python train.py --n_layer=20 --d_model=384 --n_head=12 --n_kv_head=4 --head_dim=32 --d_mlp=768 --vocab_size=2946 --activation="geglu" --norm="rmsnorm" --norm_place="pre" --norm_eps=1e-05 --positions="rope" --rope_base=500000.0 --rope_fraction=1.0 --qk_norm=false --attn_scale=0.177 --bias="none" --tie_embeddings=false --parallel_block=false --init="uniform" --init_std_qkv=0.0288 --init_std_o=0.0 --init_std_up=0.0288 --init_std_down=0.0 --optimizer="cautious_adamw" --lr=0.00108 --lr_mult_up=0.719 --beta1=0.9 --beta2=0.98 --lr_head=0.0114 --warmup_steps=278 --schedule="wsd" --decay_fraction=0.749 --decay_shape="linear" --final_lr_fraction=0.0 --batch_tokens=131072 --seq_len=1024 --doc_mask=true --train_tokens=499500000 --steps=3811 --dataset="wikipedia_en"
MLP neurons of a small language model. Each row is named by its layer, matrix (gate and up: input weights) and neuron, and shows model dimensions 96-191. Each number is 128 + 32 x the weight over its row's rms, rounded and kept within 0 to 255. Numbers have three digits each. A neuron's up and down rows have the sign that makes its largest values positive.
After each neuron's rows, "fires after" lists the tokens most often just before its 100 highest values on Wikipedia text that the model never trained on. A number after a token or word is its count.

L16.gate272:205105141119136085118132120079089099136139176177112138111130166135122115114102130138141119185138068071141146127152196161177099086109059103180145122148142116114127080106150164146074153108097083057130135079156146164102093119144106153172146169151089141149162123149120151080106117156141126104
L16.up272:121163066141106108129131120110093159168140143176092114125113146116107154099167106190132061155143191206139195141141127172108149164098152128135148150126113068152145122061157096135059131080134148071075066097168120093176098141130164076135135155101137103161113156198139097118122117124092118176
fires after: " " 67, " |" 13, "1" 5

L14.gate670:148111147091106149133111143113154163198110101111162115160160100196109118137098125082180191160158154190094162110118072106109151089118137116134103123122122134099170035147156151104096162123111145016170131097085142111146175100116191106188100120084079132091118149199151109033079138079128108105
L14.up670:126106166204119147136093168099109133187080086149117114124108119104125097079095202112126123163144139168084163161153066173145070078081163125130162134042117101111075147147133152050128072077127138095109123100161076130077121129175159099119156157090054118118148102142097094149090127114161127122
fires after: " G" 34, " g" 26, "G" 8, " H" 8, " h" 5, " m" 4

L8.gate281:170108115136161146136103139126127119151075118069117130143092159067072135116146160115156120148159102085119117151151111123117115103145133147110224156084115140107140122148149125090136130149165174133164142037169174114159153111129154133139118129156138137079123133131203089107113122165182112064
L8.up281:174059092146084209129118076138065109119124128096119155183070156162132158095141154142148122182173121102147158153153179078071115133092151151118153078171173135135139129146091149101103123162162145108133175136170165087167116069159125148130135084128132147116177155164149112113117145075104115097
fires after: "8" 24, "0" 14, "1" 10, "9" 8, "7" 7

L7.gate328:149152081080093172107158122122144119157151162142158100187113177144103173148106121094134140150185136105087136077166068098111142070116136135087097133144120204156088141170124116130166049141201108169175091152085162061155057150080129122170139106121101142106076145094188092152101163116164141104
L7.up328:103125164188154091123107150118098159103090130095149121069061068089115131135162148173166140087102101143144073104064171184146161170108113130141151116085095113128133128144132087130174185145095127112132145108172159161103150131125127139120135089101131164147136141133101161147219121134199131156
fires after: "2" 67, "1" 31

L8.gate6:157140155119169095109093070125048156082183098156152106114133169129135191175079137183138195086126153163154146124119129125094111145151135112142107184150119136152135110022122120119124137178166158098111148092058096134103149108106166140117148160140170119147184094160170074106099099129089129109
L8.up6:118167160087108113122138170089148137132127114103115139133130170196109102098148118179140129144095183137108153151149146109120087112136193106095159123152198162127154110115091173144103107155082127105087132083158157137128108156149117173163168069104154115116080090083167151188127135100133129173
fires after: "9" 30, "0" 29, "8" 11, "er" 6, "," 5

L10.gate351:135139145107186144085117131106125095093160085112101124125170084150096124180174166117099111148092124131078125103139126137122149231153143116118169171155166085132148076192152108109063150099148157152091051158123150192168078161137163077200134119193115166138088098108184104151147140112151106133
L10.up351:162116143172197103099109112133139125130123109146133096121110145192139115078100063127128146087097102154147091174131135094152203125124059075069136098140172128139111105150167080095140153108112106102127160171115113109140042159161133146228137129168118141170129134076117139108113071126125154138
fires after: " " 88, "°" 7

L16.gate47:144092110129153173170124106152100132135071153095094091104112134056111080143061117103156142139187129117139151204142147151115130097158191132113110125097130097106069094147174157075163129138129156117107117199162148170087149147152126149133157127140134121169157159086134188141148135167088072179
L16.up47:142081089070184175144097101085106109125126145083097170150121161173081086095113137122090210109130114168146149166173161142102164095109115118097179091143178095098151126167167082082140125141156152166126130105112159106105125128084144134162165128157155109137138104108055100195122172168127060156
fires after: " H" 14, " T" 10, " I" 9, " Sh" 7, " h" 6, "l" 6

L14.gate682:199088199092078146098113096157124141177131129077130105085121148094148076130149106151138192166123149160142116100133108158149232151147166118115157115135138138143129163119152117189079149097119165080097124136130169146157193152148140139194085119134095135100147135134176120093144108117116057166
L14.up682:115148138200103086146075099096199152156060089194107104175090158072105129126126176157199112113180098104111197163119193183134082094085157114137194128077137144112124124170072156073113126083104094122168113137169082125045160114172117193137122072095093187095121121133122119109144151116152139086
fires after: " p" 11, " B" 10, " P" 10, " G" 9, " s" 7, " n" 6

L9.gate595:117177080097121139081129105072126075139174136174174095181113152143113140138158143120128137093172106176097101095119135148070151115107122150156088066200146177135093136109186163190140131159121100120088136108130089129114092131089161096162130198087124185111178088119147063101135103159070147114
L9.up595:136115150151131097135124122136056139125157170094106136134131085123103087118130150144164156121047093154142133102124170071153172067114163148127101111120138135081159137122112153114087200110092135138087113156156105167119121176107083077160124092118080066112123107138108194172079060176156164133
fires after: "2" 94, "0" 5

L6.gate272:130108166140141154164062149108121056114145134109147103205169100134129149199130084109082157150186144161164071111131067167087138159107165131172125173142146094103142141152114139167115080139159083164167163109121059175133119069116106146155205111168081128133109124113150148108154162138137108087
L6.up272:147118178133097104174115166114135144076157178076163122164112121070113181084107176110043150115190180077139105109112125128118063115109152114131145090118062121149187158084095130130154110148183132109115137131096124080118146083112132162104169153105129113123105107132088125083185138128112180077
fires after: "2" 61, "3" 9, "5" 9, "6" 9, "," 5, "4" 4

L7.gate612:078107096113114078166082157128134149146116092134167142102173077123149106119178145122073149078102152130079107108150149152073099130141157114143134125167138211170111145192128166061114113119168118123109117116120136189100137082131110091153143133062135138140116143133126206136094107138146183108
L7.up612:176140176087141147164096123132153152168123141130163111108118110163166130124136170130142152100100101110115217039102129183136153149146153128108115138095131094096121143085125125110109062097095113092142124136184091083117140054168101092072233087114122107131100117084179124083139126087122182174
fires after: "0" 29, "8" 10, "7" 10, "1" 5, "9" 5, "5" 5

L6.gate691:162166138161126135123071141092072070120117139133158122080117143048088119146128177148150156122173080158144151137148130112100119149167116124115127129143132155137090094098133120198168185086162119075113147115099140157184143174133140153113097158169111119088135121133133154139107133081147136148
L6.up691:109161156079185128156125196076137138089142053178143126150198085143168202068123082200111188078052145124142156147088149139101172103212120146108059075179139095155112114130092171178107121153124118111088111078093142130134108152140163103148149165114190190130129144099093136170137113149122100110
fires after: "0" 49, "1" 9, "2" 8, "9" 7, ")" 5, "3" 5

L6.gate428:138132179076130123183080133077088151140122138073142167111196155144099148093106163099152175147115140164135197136085148143119113161132147130104137150146127141086126106095111143097097182115173154109080124123145115110123168108179076121167119113175150111086138200132137161124089064136179138087
L6.up428:081179140105137036135106105127143155120147082111107086149178130182125136174136157168129184173096090167151205119164130111155095126132130099067078207137139197112203145112144093129127140162190123136149106141115110107172130179100124133152125069056137153079129065109124124109190108186175153185
fires after: "0" 40, " " 33, " (" 6, "′" 4, "2" 4

L6.gate151:160175110120141102166063103156106135095116148088130143158145086136165112167124093111123219163103094186119117196154147170131135136076154139080128126138162177142144148146146130135122148083150114075174074130167098156129118084149150100115186155153092095081150100160158152116152063191087125127
L6.up151:190100060080141129070201156172161183142117131146143057170115077099086086115130120137106148106113147104097157162152149123140145063101160103120130187122123181105196133114163118113170126118175102106143149123105131156153204117155131128136117162167101120097091144230129137134145077151165139145
fires after: "0" 46, "1" 23, "9" 15, "-" 8

L9.gate568:109164132140182118114145099121141047121172122141184148106152135156137149086113113146138159167161128166192107123121183109142206133160158106097126118151141147135181090129102141161069168122133100056029128061136125043077124108116102100144123170164143167105169130104138153162105146136101072081
L9.up568:103143083153112128130156121118077123161159108114075188160127185094108099108127120146095108159134136144130112111169126099146105068140107138094090106165145117164093133083157078149143157114096123097127063232083163134145138174104137179092164171125131049157130096172113129158133120071049126209
fires after: "1" 29, "2" 19, "0" 12, " " 9, "4" 6

L9.gate66:135073188072195090093070099124110132127065115082108112085098146103076087117130105154162177162147169087083087156086119132127125124101134141107161190097175165152140098102145060099094157118093116157123150120109126117117113096208160131081124124152098132133131132177118098137143126175084144124
L9.up66:162120174167084158200137096061156148097162100119124134158100130093088214172145173099114107173156089079184117122122141109088090100111107135172125119118142156120116103137080134131130136116157168101127211150098072141148171084149109171170116167178152103146103161163090173108116160184118164097
fires after: "9" 48, "8" 15, "2" 8, "6" 6, "0" 6

L10.gate272:108157101183106099129137092102139176106157165120090140144139120157098121153095177150164119165109182198144125124135152122174188149092144149129121092153144084150091098116133115142064125129081187112097203201113116127157127127119164095144141147170171142134151126153131177151131139127082064151
L10.up272:183144139163124148131118101112102171090141174128193158102099192124090126147157177086095131055153038117172157124164178113055175090148095102112136156154177119155129161133099138174136103139094146129083135154117107108139204169152122115099153127121117115133177125151064121097102137133120199118
fires after: "." 37, "," 14, ".\n\n" 7

L8.gate602:173102145112165070089134108149101163089086172112132124121127135176094114174183167128130130168100117179075102133149110139123087099100090172098149154134161163105118105119149131151114105105201147148161182109169163091144114099154139110139137184118123128069124162090180139110147113120157160098
L8.up602:162096168166142118177156084166170183084169135131202138050088162132124238155149163138101110107124112133140144110137128146105125132103111143147148110140171119118159132106126089154075082199186168099171147151135131136170137071156076116110193162113169070133147090154151128137130161134154149185
fires after: "8" 19, "7" 18, "1" 13, "9" 12, "6" 9, "5" 8

L14.gate597:146111135099087108090090138111096133157122165094121154148101139182114096128139139093170109169150109177116160133136116143141196139100146087163092077175108154118067168139113151138127169140142123150162077089162163123119059209165087145117099135130110117168133093114164130139076174184119085091
L14.up597:116171153178111091059061112147086115142124168099160055181112152151128073134135120135118182160149146153118060099114085183156125130132158131170121102148140143102120201159158137110103158128106161132175104122136166079176132198185149193145087094114167157174117171163158117157124177145133110127
fires after: " D" 20, " H" 18, " G" 14, " ph" 6, " C" 6

L10.gate568:147111100104119113144086101172124124175149120092127170165135155128078145139093118147093139157144128136095079166148132139198178092126125136108087104102118081145110132050134147174113168077119148151145166102133094170160136131124109121189127226153113110121112181156086083122154116100121061157
L10.up568:135103136114152179149145125142067148175153126173184110113146081149104114124102103105160149144098153144080113095138121136076152117160185133130138119163192116151113138131131072146111142109151088169091123088120097131119141124080145158126155108122237129124134167168102187116109108137133146120
fires after: ".\n\n" 46, " a" 7, "4" 6, "2" 4, "1" 4, " player" 4

L6.gate568:096125147127140134130175095172073157089160123092140150168124172089112102159116162131120096135124156116130086156116163134137130157144150160112166171079171159161075130136159070101156139117128174104078172089112137129148056175150125099145131161116097074083137105133109150102164137191147116164
L6.up568:141160155185090123217111106121156148054206106158138118088102155119104166099127199081086122154203127087123163108168170122094142057073161150156151106114085122078165110099092142125106148141148172062055166128168100118144156081105081161135141115146111118127069166109073084076099171149169179099
fires after: "9" 35, "1" 23, "0" 9, "7" 7, "8" 7, ":" 7

L8.gate347:156083160167146130151080077161135152105062103112033157144069162068098105108092200115076110146187135082144093161132132073140125098116095104098172132126153102111132084144142078091114133124142149144152133122127149148092061151145101138162135129162069092142120075127168111099111113195127117137
L8.up347:115104054152130177129181142090120134119120181133085156120132124082151106084092177180090076111113082129130151166189104077104108079168201127116140131088161148134144190097148123161104152123146140158206154164195131107114137166142168146123119060132094123173180146200083097128080096094123111156
fires after: "9" 60, "0" 36

L3.gate54:154139066152133124152147083105134171133131151154139081120128101114062051107214196145113129106117087135151078123087161119161091116078090159143119101102083069094159095099145102175139095164141117125087117090111061113148107086094151139176079154152051109144146063199083140071163110142152155101
L3.up54:121129078134055094172113135121150125112119147193120162123073126116122094124127147188096090099132144172159111174127142149082144082113164091094095129090117111106123100102125151187120139176134111134136083107136108061189109084145118119100151137206073102142176082168075185085103123149114125110
fires after: "1" 82, " ex" 8, "9" 5

L7.gate454:112134175110158091166075101147097131138202155126198099082155110162136190083088129143150160162131112166089187100110139157112158134140163071151154058112136089105164171150130111108184133119125058190138144089177118130169117095122090104139131152045113135092115149143100116133047054185153180096
L7.up454:087148121136128125097165148068053161130139107157155151138113110073188117133134152144110105127074161157173096082169120088152129111167145117138085135121121141121128162134125156176069097108188140085121160201133155095097078160098081079117175146139145102173121121144100124067174127102105180127
fires after: "1" 39, "0" 16, "9" 12, "2" 8, " " 5

L14.gate460:208105154149103102202112142143141117140098179083064148141179142136090070105138179098150159143117163168133110132127140115188157080141173081201072080156101154127064162182117140074125176117154112098118153111146146126088171140155146126129138115173128153148151086129155125112143150116123119156
L14.up460:161141138104063180105131120090123117172093132039094149145143106097154093097135148117121194119093123138054096122145088118144104050118169111112134073141115150122119125175172166098151156103147104095155123114172145127051152155155163104094165129067167139136126106114152119116162156162171115152
fires after: " H" 29, " G" 10, "G" 8, " T" 4, " g" 4

L8.gate424:156086175155119167159070084116162106080126170096146141091153177141078154140125130134106116108179079150123197120152149139168080121069082135099134127116135137080138141110144233096112116134146105130093137153199176141142158105205169062126086124093185101126225113122135116050150157106141047142
L8.up424:157131099106084133105148124069167143136114106156125122120110131138047135135120121166140126071183157100090103155121094100122140140142200115176150131126067152108150122119093147095102158140052128170129083095165135116120168135109102158127098162117087140163135159127152103073120097100139185087
fires after: "9" 16, "6" 16, "8" 15, "2" 13, "5" 10, "7" 6

L12.gate208:140078117109139158146110048106160106129119061130093168137126136092109151128137126163197104156178098182139126093143108165096125196134168117098081096181123103113142115147118156124155150120107114128134130112159151153119181091117114118148179114158098172093129097142124110079108105109113129165
L12.up208:134082204107116090109124088172131092189105091073155143160110086140084102172147148087141103110142120180114087143131159138059141153151102146165163109147123137084111166164081114120151065081148196116130164135167156163087173067151157134123206107131092150083164069110139149133152149131138163107
fires after: " " 63, "." 4

L9.gate628:105113153158104084146137127124046145125087090072111127134098099115137140134114137083181099160134183162109058153163081124149100085108122124169193136119158170094092096155154143091130133172116145123127175101120116110099127074137139163101124157106121168097149198140099157136128092149125105064
L9.up628:119092097194109047135134122079176187077096165166093087123103145144109156116133174116142114129198183138143074160131085113125093084130087144148202112114169179072099117153095113120100158166082076103121163110097159136150102049140070152128154160119074121085125145117177154136069159129136137111
fires after: "1" 72, "2" 6

L7.gate507:155166149162129093140150123135158145094092157129135114113183127132089120177140176185113154139115057202155124146163150140171157198124098116150149104110119167148145126166086200074130099093135121189148198114186085065109098058161125115150161135157094164125173144132159144042107136132139155158
L7.up507:147084101167186148085114114121135142154069145166144103096086173147070086136147145104097158167163169133130081136148111199149156125108113126101157135161106137085121093127123164118152164139078095147128066103091111128110187082181112153169129146171115124087165135135124142129062126127135070147
fires after: "." 24, "5" 11, "4" 10, ":" 8, "6" 8, "0" 7

L10.gate593:136092098107146142134167107150108086119132141130101175115154165175134138124100122108162123166160147071098120147099142072123111124135100133098096136106134122108124126102115168114117107122097197157085129127098120089132172128065090156194039095138093202081153142142097110125141149109087077119
L10.up593:153132113087139126129094154185100153119157145147153154131155123152146129066134150093155102084128060120100137101096139094095093115079125140050105174155166095078184134121147109151099112090141102165111171083153125131145104133090128117113174095159140140124150147115133142133124171105143178131
fires after: "1" 24, "9" 23, "2" 13, "8" 10, "0" 9, "," 4

L10.gate665:148163165144097163139123102135133182096093139113090094101081060129091147105133121119109119186105154132118138128202154096184144112091083184141144120116139165135136106122137127090086101136136117198050166106148122136141146103123128077134173167179205122112145119113134153065102125100120108095
L10.up665:100091139117130140194140093093127130058100156130139076105116128130131113121145144089080089168167106129102099160140139096102173135095114167115168131078098151040112146106138075113122107141152106105133186132118080139095127048177100124175170105161110161055129138125102110091108138126170142154
fires after: "9" 62, "1" 12, "0" 11, "8" 7

L6.gate681:216136156127114145132166148148118155101083156120135104145149123118124137129142091117102127147145088140134080170157111113208172032065049154111118165123118180147103159129170135115168138151126100149125128105161163109083080166132149115106115142147098167145119097111136145117169129112119126116
L6.up681:154085075151152137108164136129115115185148153090077114138151091137148092119121200145157185132154053138070122159122095102202101089079097182113088162088155096142112133104129102152113097139158101162115155191162154112179118099097150127131087121094127107158186136216178138147127128062087106164
fires after: "9" 60, " " 32

L7.gate230:130159157111136141085139117136090130111089116131127100162108104118112099103182175112141087154164093089143172100128074134180165084166097167174161073155139108157152124063162140126101118107186108127086150081179132132122154137112109107182135119194094171145170192150165093159133152134087092091
L7.up230:145137099116153123125132138124149063121148089122118038165129102147126151110116123178148104133097145129084143162101076080072164135123137130100170112157118088114106152192137144044089148180116161105067153114164130114038088149113129120085143132130162190107112092174159100108175097105142150130
fires after: " " 76, " a" 10

L8.gate337:102090152133144142140148143110051080052082072100131149124110130121104133077145150126132130121218165131156130128152141115141146062080118119148167118072093173108142136142151120063146106091153109135099116135149113129097126119148141147094098136110097134064127148142124133088112135114088143109
L8.up337:131155159145134021134123089101147105119056104145136153111131147137128115150132151057142137112134118172180122134101145089156150169117181116170125142140100115113083080133099150144093164147145093136077144113081154181130081101169108156116089127141150159103152145059165194081081122159071047098
fires after: "8" 37, "9" 18, "7" 15, "1" 9, "2" 6, "6" 5

L10.gate689:139182171118117102069146106087134180181103115114107123170110087180090126146115136068144120135148165078135118099165048088130139146114118128085123141116126096156113129110144170173112130131168124178143138129149170131148131193139117095168049137108119148166115177125141047127195118099122055115
L10.up689:190153188084128115113153117200175194121186116155155134091078112088117126086177131141130103113124119133073100112161114186145127157150137130116172131101079165140168161116167114144114158150089083106117118116117148104122191112139144154182115096126124109151125141117074110094154151088117100167
fires after: "2" 31, "6" 20, "5" 15, "." 10, "9" 5

L6.gate171:139078103143177138131161148112130140093085145158137070145130113181083128134085060111087159122135139129153129156147120103138127171084073173090160145109158184181125141208162105100142117064151100129138143095113083159151164121206160136155168137110085148076117124087111163125145031139149128059
L6.up171:165148123115208138124183224130057145113149128127171155142114117157087087115130058161074136076089138100118141161098097118110145124165147166140131153076088167170118134145156095112144133123159140146161169144101117188181161152148102121152129106103037102128096101073160091164141082120152179106
fires after: " " 54, " (" 13, "-" 10

L6.gate676:094094122136115162167170135093170115075142154115148173065160108111117159132122181099142158156100114161150098135152089103127127133172149142141168143142120124073104064099103125137079157160142130132046129098127175152125098158154060123116133198122132075112121194092050195109144127165138125152
L6.up676:115149150083125089107103110108151141127142087094152113137121149128167170106137124146105110099136148140123160159147091212085082159193164126088148057165113164090149113113107139133080096127144161095109141167128113196125116147136114074129183173075167097133127180078098174146149122111198176164
fires after: "3" 23, "7" 20, "8" 11, "4" 11, "2" 10, "1" 8

L16.gate251:153072128111101115089075121093093136150092141167155138170137168126084120110062119131124116168146096161099134194143144087144097169116090080120188165193193124077143078112131147155042124094167139145074155151144118130120117117090162095141158147096077142210149120167098114161110169119112090152
L16.up251:104080120133138104147083147116136116161164124137101166110075128086137195088082089161134125110112168135117167143177156098151094108104138133121085111108113115130091206141170162096069176047096181135104157101198153139133068150161092141141114161131130121093106107134096134126123137114145106094
fires after: "," 50, "2" 11, " " 6, "1" 6, " April" 4

L6.gate436:142166123143121140105104092132074164085145095126127147140118131152077083109081148155123129169138118165105056172108102127151178120115066191126119148093124093122088120098133106191149126113177168129115099179164139125093047085097185132141092207168108178122088177156146102098129089167108115098
L6.up436:128127128153180121088167179100137153155154140134147112120106121107150111124113156113097134101097084130110097105119078096122074077189073104136102109149148176161149194142137086098106135146125176090202124095183098112167190080144124131077118122180072142123149093164156106153096115096084152127
fires after: "9" 49, "0" 10, "." 6, "2" 5

L6.gate430:150125079045159134139153190159132127089096151097085095138091066150099100156093134104163182120144116135095099085126091141154133064105107150119154184109110135156131120105144130116192095186198118109164113110115149115183143138106146195164126135138180141133085065150121154151160143115145097076
L6.up430:076110155112112100103183205174074139161094123168077082160128092145146119162142083128130112099113076170108144133128104105136130114109104182136190173099159126108085113126095125082133148151091095135116121152129144140164123123109079174170126102136111090116129083108088127111108142135153099158
fires after: "1" 43, "0" 34

L10.gate544:152109061101144129124197112137126095147156163151096184048153103102117138027076114102125141109149135087148163104114093107125130113159185181081066108111157094131139087105113113178158116177123133144120091164108125086150120132143141119168116129155121186117093157134120156106167134090066062167
L10.up544:148121116131100074086171111168079072119139125134136086121111057099133165115180110147113191167111153103113154146140126137122156132113083129070152127140095054084104130110174082116228185081148119205152139128132185127139095088065102129170159134131171121087124151183104044153084135138156143177
fires after: "2" 73, ".\n\n" 9, "0" 6, " |\n\n" 4

L12.gate175:106188096108138158083153105124139109123102102128117166132121109142171082174119117114186112171200156141117161101141095160107107129198162143149174106113139111117140100135153137115138123080156139126149090087146169204097148131163126184182119129183164095091075135146165050083221160141131113126
L12.up175:159121176065177126130081099187081174151160148137172088181096142157119144120148168125153187157107134118091130203187096155159148138128060125128163161122119195099134107198116122075125106157135123098088120108175125122101130163115152115109131129105115135173177087082187172120179141148121153116
fires after: " " 56, "ies" 4

L10.gate575:149154139138113136103087083076084005146164137153133132124133129114127125151107090139173142155128105170141155122137163094163144169121121123146108164181132094141170094131107183183113099088172168114110140144149151157087098162172123095146089161152164099122161084119093143121111129151042133142
L10.up575:131163160112155136103131128140099093103190162152151155100143132159106113125125089112182134197131117136124153155154105091141160209089164097211089172178112060124148147167152181123086181090145149101154089181143124094140061145117087142179057144153141142120146157118090139125077067179112164148
fires after: " |" 27, " |\n" 8, "°" 7, ")" 7, "ats" 4, ".\n\n" 4

L6.gate185:155117179135177064076168122134110170126123102100110097100146109107101174163164143100083071107156190180155049170122091089190133148095092104092148171117093154077116113103181081104090112107163163143054198123164075098113088146194106133191111093217104159097085147134157140174128144186157108044
L6.up185:156125165149134110130128085121122101152170097150189112124128148079162199135166194079134167110134136126126153122115168129112132096126092108176146072145109149090119116135155197158120076137175121101037185100103098135149160106102093181137150181123150099176136129101064152066070181153091171079
fires after: "2" 20, "8" 17, "6" 17, "3" 14, "1" 10, "5" 7

L8.gate645:159081063128176191125153112171148096129096173178110142083107188139133088127129108105158082187160147082164094136144156054153113120140109103087156115130122133073124112104157186143123174115170147105148181126091103145129147122173186139122156091178067178124120043133128150122120070072182083096
L8.up645:113169094112151103058126152088134194157133093073117111161098128091158083081165136162209099121101121133088163122143075170104052131110154148157087165167094099099087145108145112105121127118160123058148109130188134143149142136134134166130169163110142097075132199106142074179129148107098144134
fires after: " " 49, "0" 20, "2" 7, "C" 6

L6.gate475:125107167140112108134141117093148117104140102133193142187126148065052183152161095110094111129141090166102141107121086172181109142123154158103134183121094165129097128133147082151106152144180143138105169118125140163160075171149110093145157102150093172075169183124160063136156138133160128105
L6.up475:137121143160094150156139151160166112072137090116114153152135166060129199120137187122070077108186119149133164122199079066109152135083130105114126131125081156125147124107130157172131144176153157106068151145112152118157124097054106148075131100108133128149133115097073063068092160163108188084
fires after: "2" 34, "1" 23, "3" 12, "8" 10, ":" 6, "9" 5

L8.gate525:099060100134128182135194141124128108122110126162146142130118171140150122113110177118135104147158130152151116165142090077156139108062130090106119097146139133085096125131141138115068091137163167103128164152154084132125102182181156156160087108063148125144098089089182091186153070126124117132
L8.up525:142140069193104094150165185154122144080127160151073132109151139135073079094176134147110135085157128130090082154182115107125096070081134104134160152063147093117117142098095099101148121105132173122109160141153126117146114101168155211103112127125151154153168079100066078113133131060084109123
fires after: " " 46, "0" 31, "-" 6, "9" 4

L8.gate181:130116162121117128066062112110105101126159105111151119136182167134117149141091124176136202109099178126106139127135141129103141173143178081147147097116131084089166115145087131099099169149093114196108116144109141126097088135136137109119092149047124136169138146135140109115084079104155202149
L8.up181:105182086135132115131120174109126109137164175118167133133136122172117105125181154182165154156096146134125150104097074176108106153140162135066122168152152201115069194135145075069129075110120134102103131136131126076117112157114086126074126092170137134128103107195163141113149142141119150168
fires after: " " 60, "0" 5, "er" 4, " former" 4

L8.gate291:151083190096128098172156113084139172139131110113123159139107182182109159091124110064094098105173142094087123143120114175115102121099111172108105101114110189085137102113141170167084105204174119124139119123140150129156184159152150108145120095114124105188158114135117150168152162133143126070
L8.up291:148135108127159126094133080105103149129150108143137176109166115190141138096153176063119071101155111126143077113086121142092086156091141177109062186127161146114123111079129096127099102155098161166096121095122137092162131146115094105118184064141152137142096140191106078107097151088110106119
fires after: "9" 23, "6" 19, "7" 18, "5" 15, "8" 15, "4" 5

L8.gate3:129125141080143187170119150160114108100114113115124162122120119087110190153122101135163192109124156143118172105153122110087138204183153108127161140075137196116150058121106127083111193142099166176097100079150043079081108115153128176123113119075103121121089094134194153158150088180149186137
L8.up3:203183096121100087107112151161136093092164098105103121119103146165142145158120110106112121154147176145108154178154165097098095156170139162104135161150140159141179153127170149082133190130092103140101098088132141088134089161121191125144124072119087079175086098130119122138168113128177151148
fires after: " " 28, "9" 15, "0" 12, "1" 11, "." 5, " the" 4

L10.gate587:138118165151109132118114139087110120148197074115153185082200179138103129074083150128143138135116112116145156121147153153062119119112079104099140147128166132127113085064136145099138123210119136084128150112170082064083135140091154164140077091133143161137130105112143088112085110139111180111
L10.up587:181131159099135122109110166160103156133192092159100103152061126117141166111158175074143138150123193119136106053147111102088101104105095127070082110183115073110107106105119099148096114148104079139081188113187165059159093080107134048096176146159124165126110198076084118121114133077109093136
fires after: "1" 30, "0" 16, "3" 4, "9" 4

L6.gate235:157161103146149118161149172128079114144115125149161127109109099149109085118123078121134172139121084154068141113092121139108104156174202125114151141162126203156138143134116108105072145102147179079090165158094169170152122140137152081165168132137173115084136188071139193107155122165162134144
L6.up235:131098135128116088171148110070200148102135124140110152068106118103162160146158112134114109059110136138126152142085172187135104142145110148159134097134187120085120106111048147120083109137115104105082141172157175094131092116106105122132124123131110148136203174063091168132143122149190083135
fires after: "1" 36, "3" 17, "4" 12, "7" 9, "0" 8, "8" 6

L8.gate717:067107157135126101081120155117098094137133064168126092122112114086087115114079127186118134164147172081123113126150141126159152121067107108124134224168145105107090181117140141106117100141175103193125176140115083204092104126118155139161074180128127153121068185134153081179096151189145168200
L8.up717:124100089121097104114150137172175176151067183172121133128105100106085084104093176088126105113156200153132108149145104050118107102121101153111135150120111108140120125143106113065119158142092091131146127167158127095103146113109134127118144162175063148049108157082128153117121142132177114151
fires after: "2" 24, "3" 18, "5" 11, "6" 10, "4" 6, "8" 5

L10.gate270:115156157121135160121126098105081147086133160055124151062164099094097128106144174131143160163123113124140129172119112122174185138175119168156127104137199171146125106140126064095125168103109164125161137129084163156170143087096130103178147161145172114102151124197158185067145192135085180111
L10.up270:107154090181134128126126166078072155073138093110160107054140177164158119130124128115142178137088054160139163103129178172143091158192143126178096085157184163107131137101098158138099157132116108105106124143074078173139131178141099168128150120045193102133164163100111146122143113168137111121
fires after: "1" 29, "0" 19, " |" 10, "2" 9, "9" 7, "-" 7

L7.gate289:135179130124164161176151126126119109130110140138129103099172158144050149162116136160149225103126048189089100111128175157108054081169156176159174093109121155119155028111125131198123195157096158137181162101141137112132074138125113172172137159162109114124169152135135126155096098146134157088
L7.up289:099150136104199114140095105086108077112061091194143161148142186122150153143095117154092166105133117147155135119095152206113140179138150118076120134165125132134158086102127149127113186109071130152108123112131089177117159106142131189185139069102122060142210118105168172104088137094132145128
fires after: "9" 49, "0" 19, "8" 9, "1" 7, "4" 5, "7" 4

L8.gate570:134130099130138141158148134160180116135092179118098175136154119150128057121133152092145178151152122126060091183143168084099122098159131115055130126090145128152120086051136118193175143145142150152129142123098128142144145150131106177122096131131128142119152154071093123124128137111071069170
L8.up570:130133066123123182139114140132140122088146134154107124119142135144067141058095133160092161103171090107152126193123124138136153105126146155167121110132096119090149097115141140100121182148107103136102150134129230080093128144161128138136160100151064059171121115106110105135155158077163122132
fires after: "9" 51, "1" 17, "8" 10, "0" 5, "7" 4

L14.gate631:162123139135139136106102139152107128119109138106176141160072152096099101191081168168120098187146204107122154193140098086116141107065157109066141122100134112137136118170144093073131168113145207152154112127126110138123117126173161188106147091126044111169143056131135155117135146122169140085
L14.up631:163123082090120178146091150143151166168116164088105159153135141078178093098078103101186123107096196118113063140138141137114080143096118112090130165095080168145108125078189126135133137140101177123193109129152185197151082141101116145139160068095094179102129106132139155155119161158141081137
fires after: "9" 19, "0" 10, " O" 9, " d" 8, " c" 4, " C" 4